Weights of a small GPT-style language model, trained from scratch on English Wikipedia.
Training: a variant of Adam for these matrices, 900M tokens, 6865 steps.
MLP neurons of a small language model. Each row is named by its layer, matrix (up: input weights; down: output weights) and neuron, and shows model dimensions 192-287. Each number is 50 + 12 x the weight over its row's rms, rounded and kept within 0 to 99.
Before each neuron's rows, "fires on" lists the tokens most often at its 100 highest values on Wikipedia text that the model never trained on; "fires after" lists the tokens most often just before its 100 highest values on Wikipedia text that the model never trained on. A number after a token or word is its count.

fires on: "==" 18, "===" 17, "." 6, "00" 5, "t" 5, " it" 5
fires after: "\n" 36, ":" 10, "°" 4, "la" 4
L7.up1386:69 38 68 39 57 58 35 65 51 49 56 56 45 55 57 42 47 56 60 46 75 34 49 59 38 38 61 28 49 47 44 38 52 64 42 52 49 57 41 60 61 53 58 50 65 39 44 58 65 76 73 32 39 50 41 57 23 70 43 32 44 33 41 47 39 54 58 57 79 37 52 43 69 45 53 55 46 42 60 51 48 33 47 36 53 68 77 45 23 83 36 53 62 33 24 57
L7.down1386:40 66 41 60 38 69 66 45 53 48 49 38 55 62 57 56 52 47 52 54 45 60 47 39 64 72 48 62 48 52 45 54 63 37 65 41 43 50 56 44 45 46 40 55 42 67 49 46 42 44 36 62 51 42 49 51 65 26 59 66 37 64 56 38 58 27 44 39 39 61 47 51 44 56 49 53 46 58 40 56 64 74 45 52 54 32 37 63 87 34 60 45 44 44 49 51

fires on: "s" 43, "ed" 16, "ve" 11, "w" 8, "st" 8
fires after: " in" 45, " se" 9, " (" 8, " to" 4
L4.up1195:55 27 36 73 27 21 56 58 53 45 47 44 47 77 53 56 51 52 51 64 50 30 50 46 44 55 38 66 25 49 65 53 66 81 43 63 42 69 45 42 67 54 56 40 40 41 58 26 41 44 53 52 31 47 60 27 46 51 45 40 45 27 42 56 59 47 56 50 58 33 70 72 45 74 66 52 37 57 43 55 50 70 56 40 78 58 48 68 56 39 46 46 21 49 62 60
L4.down1195:29 65 63 51 57 60 51 39 33 63 49 47 47 39 28 47 61 49 52 50 54 38 50 57 61 59 60 40 69 55 31 17 40 50 47 57 66 33 67 54 43 76 32 70 34 46 31 36 52 35 35 45 34 68 50 43 33 43 16 48 32 71 49 60 62 56 42 59 49 23 57 34 62 56 25 54 57 44 60 71 32 36 66 55 41 48 36 43 54 42 64 56 53 47 52 52

fires on: " United" 24, " well" 14, "tra" 13, "ol" 10, "lic" 9
fires after: " the" 15, " as" 12, " V" 8, " po" 8, " no" 6, " vi" 5
L4.up146:61 49 44 71 55 35 61 55 57 57 45 40 57 59 45 56 45 42 56 47 48 42 58 66 37 48 53 40 46 45 29 43 36 51 46 65 44 53 32 58 57 37 75 60 67 38 46 75 46 35 55 43 54 54 45 57 64 47 61 62 59 40 27 45 42 28 43 63 43 41 56 70 57 64 53 35 56 44 47 62 54 50 52 51 18 42 68 52 63 45 54 59 49 59 63 68
L4.down146:49 47 12 39 57 54 36 61 41 60 44 68 44 60 67 56 61 50 55 36 32 52 46 59 62 55 51 49 45 50 65 51 49 39 46 34 68 60 49 48 68 50 66 60 41 21 39 49 34 37 31 39 46 40 27 41 52 55 50 57 57 52 50 51 60 38 46 64 60 62 36 63 31 68 44 59 53 47 62 68 43 44 49 46 60 51 64 58 52 48 45 51 70 31 67 47

fires on: "in" 42, "ce" 9, "ill" 8, "les" 6, "s" 5
fires after: " M" 26, " with" 12, " for" 10, " w" 5, " Her" 4, "ce" 4
L4.up1314:49 19 50 38 74 46 33 38 61 36 58 35 26 50 66 36 54 44 52 47 60 50 29 40 56 63 57 49 50 47 44 40 58 45 25 50 50 65 50 60 43 70 48 40 39 60 38 55 31 31 42 35 39 28 51 53 27 49 46 63 30 40 45 63 34 42 49 45 34 60 77 48 75 50 48 51 68 31 54 53 59 57 51 36 57 64 63 33 34 58 50 63 53 57 60 52
L4.down1314:45 50 63 74 41 41 57 53 49 29 30 38 52 38 46 59 49 57 69 62 34 37 46 58 40 56 50 44 42 41 66 66 31 53 57 57 42 33 47 52 57 47 43 53 52 42 36 47 86 51 56 56 72 66 70 49 39 60 69 58 49 47 39 42 54 67 50 47 47 55 37 38 31 48 38 36 55 27 37 35 69 49 46 50 57 49 33 64 49 28 45 21 64 59 70 67

fires on: "y" 38, "il" 15, "ly" 10, " high" 7, "l" 5, "el" 5
fires after: " S" 35, "S" 8, " " 7, "G" 5, " R" 5
L4.up1358:55 50 70 77 47 40 46 29 43 64 36 46 47 40 51 58 44 25 68 53 64 46 70 41 47 42 37 56 51 29 43 44 61 32 39 64 44 59 68 43 52 44 43 39 57 37 58 39 52 49 44 29 47 52 60 29 48 46 43 52 30 33 56 55 48 51 45 60 50 48 69 47 57 49 44 45 76 38 54 59 66 56 61 72 57 40 46 53 31 55 43 48 64 35 28 43
L4.down1358:47 72 37 59 64 34 45 53 61 49 59 62 47 54 19 62 77 42 45 51 30 53 62 51 56 28 75 21 66 54 52 46 49 64 49 63 62 74 50 39 71 51 30 52 38 75 45 30 41 41 49 62 41 54 53 76 54 44 43 52 45 66 27 42 41 65 56 31 21 39 50 46 56 58 58 53 63 37 54 50 57 42 37 58 51 53 65 54 54 58 45 48 39 59 41 59

fires on: "-" 31, "y" 12, ":" 6, "e" 5
fires after: "\n" 32, "–20" 9, "at" 5, "al" 5
L7.up1461:45 46 48 36 44 59 41 37 48 44 27 46 51 60 34 58 63 32 35 62 65 45 56 52 57 63 79 60 40 49 53 50 61 62 59 32 21 60 46 61 47 52 51 39 55 55 52 26 53 68 26 58 57 52 59 61 59 46 59 69 56 45 26 32 55 32 61 62 63 76 40 63 66 43 68 59 44 48 50 82 53 38 52 70 60 41 57 50 42 45 52 77 33 51 53 42
L7.down1461:47 42 37 70 49 55 56 36 36 41 57 44 45 54 60 32 43 45 61 43 42 40 33 47 72 38 35 37 60 57 48 62 54 68 55 51 56 52 55 34 58 56 32 61 55 39 70 42 39 47 63 59 50 57 57 36 37 60 40 56 57 47 84 60 57 40 36 43 47 48 58 40 22 53 40 44 64 82 40 46 50 77 46 67 50 49 28 54 68 79 59 32 51 68 48 67

fires on: "ion" 20, "l" 15, "d" 10, "k" 8, "m" 7, "ent" 7
fires after: "s" 41, "ci" 17, "c" 10, "y" 6, "ri" 5
L10.up1283:52 59 52 44 42 38 38 33 38 58 31 39 54 60 53 49 68 54 48 67 37 53 70 50 50 58 61 44 57 35 53 45 44 31 29 42 55 50 37 63 53 57 54 66 49 28 46 70 36 47 33 43 47 66 50 72 50 42 27 72 27 24 59 40 45 52 39 49 78 56 69 58 46 37 44 71 36 46 78 44 60 40 46 52 63 62 34 53 43 55 47 53 48 48 36 58
L10.down1283:76 62 27 51 53 43 70 51 44 41 35 37 57 46 63 28 71 31 61 42 33 52 57 36 54 67 31 60 58 69 51 63 36 42 50 51 54 61 35 28 66 56 54 14 63 52 59 48 31 47 53 27 60 43 70 48 54 62 50 35 30 36 62 51 54 34 57 51 27 48 63 53 58 71 48 47 29 46 44 52 75 67 20 55 60 52 47 54 56 55 29 63 63 58 47 53

fires on: "20" 26, "in" 23, " well" 20, "ting" 14
fires after: " (" 29, "ri" 14, " as" 14, "w" 9, " Sh" 6, " p" 4
L2.up861:48 38 61 75 39 21 57 62 49 46 51 51 63 55 47 52 34 39 57 57 51 35 64 57 67 40 39 52 53 51 35 50 54 62 37 34 60 43 64 42 32 56 59 64 56 47 25 60 53 57 57 56 63 61 36 61 51 46 39 62 52 62 62 74 49 40 43 38 66 25 44 51 52 45 61 46 69 50 48 65 63 53 56 41 36 58 74 56 47 33 53 58 43 78 69 62
L2.down861:49 47 37 46 45 50 44 34 64 64 81 55 55 38 46 55 49 45 33 59 54 78 51 58 48 58 53 25 59 56 55 67 55 41 70 79 39 27 49 68 63 62 46 58 34 75 68 48 50 59 40 71 37 25 45 52 51 65 50 50 39 38 54 50 47 41 48 44 33 66 54 48 60 68 55 53 71 54 47 64 53 44 33 42 62 74 49 65 48 72 56 70 54 38 50 53

fires on: "al" 34, "l" 32, " Al" 14, "e" 5
fires after: " " 50, " O" 9, "A" 5, "." 5
L4.up1256:75 57 46 59 57 38 44 63 49 61 56 26 53 63 56 47 48 47 40 49 72 45 44 35 61 49 53 38 44 32 32 41 53 66 65 45 41 56 18 40 42 61 58 43 79 45 39 66 40 27 54 40 47 53 67 33 49 56 48 74 46 35 53 58 32 49 57 45 47 32 56 66 56 47 50 63 46 57 52 36 65 79 54 47 60 51 43 66 58 64 54 56 37 32 30 43
L4.down1256:51 52 60 47 53 35 40 47 58 47 62 44 41 38 31 60 42 39 58 47 29 46 45 48 36 44 68 50 22 66 61 49 41 44 60 47 53 58 51 43 58 45 59 41 61 33 50 45 31 56 64 69 41 39 47 35 30 49 48 40 44 57 62 50 49 42 45 64 34 49 42 63 59 54 39 59 50 70 68 46 45 55 85 47 41 19 56 42 53 45 52 40 67 36 58 49

fires on: ":" 64, "es" 16, "s" 5
fires after: " Y" 16, " 2" 11, " 13" 10, " 5" 8, " at" 6
L4.up1049:69 57 53 24 67 34 36 55 53 52 27 36 50 52 61 36 44 42 39 61 50 37 49 25 56 51 79 70 59 27 50 48 64 60 46 70 42 42 45 45 58 61 35 49 52 48 40 41 50 41 30 23 42 64 21 60 36 52 45 79 43 49 39 65 42 42 34 49 54 54 51 49 59 62 64 58 54 35 46 53 64 60 55 33 51 48 58 48 43 53 56 63 43 46 56 85
L4.down1049:51 32 35 51 59 48 48 51 51 54 67 41 63 42 66 39 51 61 46 48 49 54 31 46 54 73 58 54 47 47 46 62 45 53 47 23 56 41 22 35 62 41 54 36 61 31 60 33 63 47 65 50 21 46 47 40 53 48 48 55 80 42 56 64 45 46 62 49 68 27 66 56 57 53 54 50 61 44 55 57 45 53 35 47 67 60 58 56 53 57 35 61 51 45 44 64

fires on: "t" 34, "ten" 25, "tion" 10, "ance" 4, "ence" 4
fires after: " at" 17, " in" 16, " po" 10, " of" 8, "ur" 5
L4.up803:75 55 32 32 54 53 41 59 71 26 25 45 44 53 59 39 46 62 46 32 38 55 45 38 48 46 62 47 52 43 58 37 45 81 51 77 56 61 31 54 42 40 50 46 44 55 34 41 57 46 35 48 41 44 51 74 29 58 58 53 51 49 42 39 38 40 50 51 71 53 45 45 42 45 71 74 47 43 57 53 60 52 36 41 49 74 51 52 61 60 48 51 36 56 53 57
L4.down803:53 49 39 40 64 66 55 65 44 59 65 79 24 41 48 69 51 40 55 55 47 63 42 56 48 63 49 41 54 46 43 54 35 42 62 59 58 38 68 45 55 53 50 57 41 39 54 57 50 43 39 39 54 48 53 40 38 29 58 44 44 25 32 37 57 43 52 72 56 52 28 51 53 57 38 60 43 50 54 53 38 54 49 48 41 51 36 46 45 38 49 54 45 54 47 32

fires on: "s" 41, "u" 17, "ce" 11, "com" 6, "ter" 4
fires after: "fe" 12, "la" 11, "e" 10, "li" 9, "ro" 8, "." 6
L10.up683:60 22 55 50 53 56 33 34 28 56 49 29 38 53 42 44 46 43 50 63 56 46 50 74 54 47 42 41 53 56 47 44 60 51 51 52 43 71 50 57 38 41 63 32 50 35 19 51 52 60 27 54 48 52 57 57 53 47 44 63 36 75 24 58 47 47 43 68 44 46 66 52 84 60 67 82 50 30 59 41 54 20 49 39 34 67 44 43 43 55 63 50 50 62 56 58
L10.down683:51 47 48 54 54 74 38 65 38 45 78 50 56 49 44 92 54 39 55 48 23 52 51 39 54 69 35 60 42 45 35 57 41 56 42 59 36 31 52 40 52 47 64 43 42 43 62 45 52 44 69 41 61 46 67 46 24 57 34 36 54 52 66 57 45 49 44 53 53 55 46 68 49 53 41 43 27 54 56 37 81 55 43 35 48 40 57 44 39 35 51 67 69 60 46 53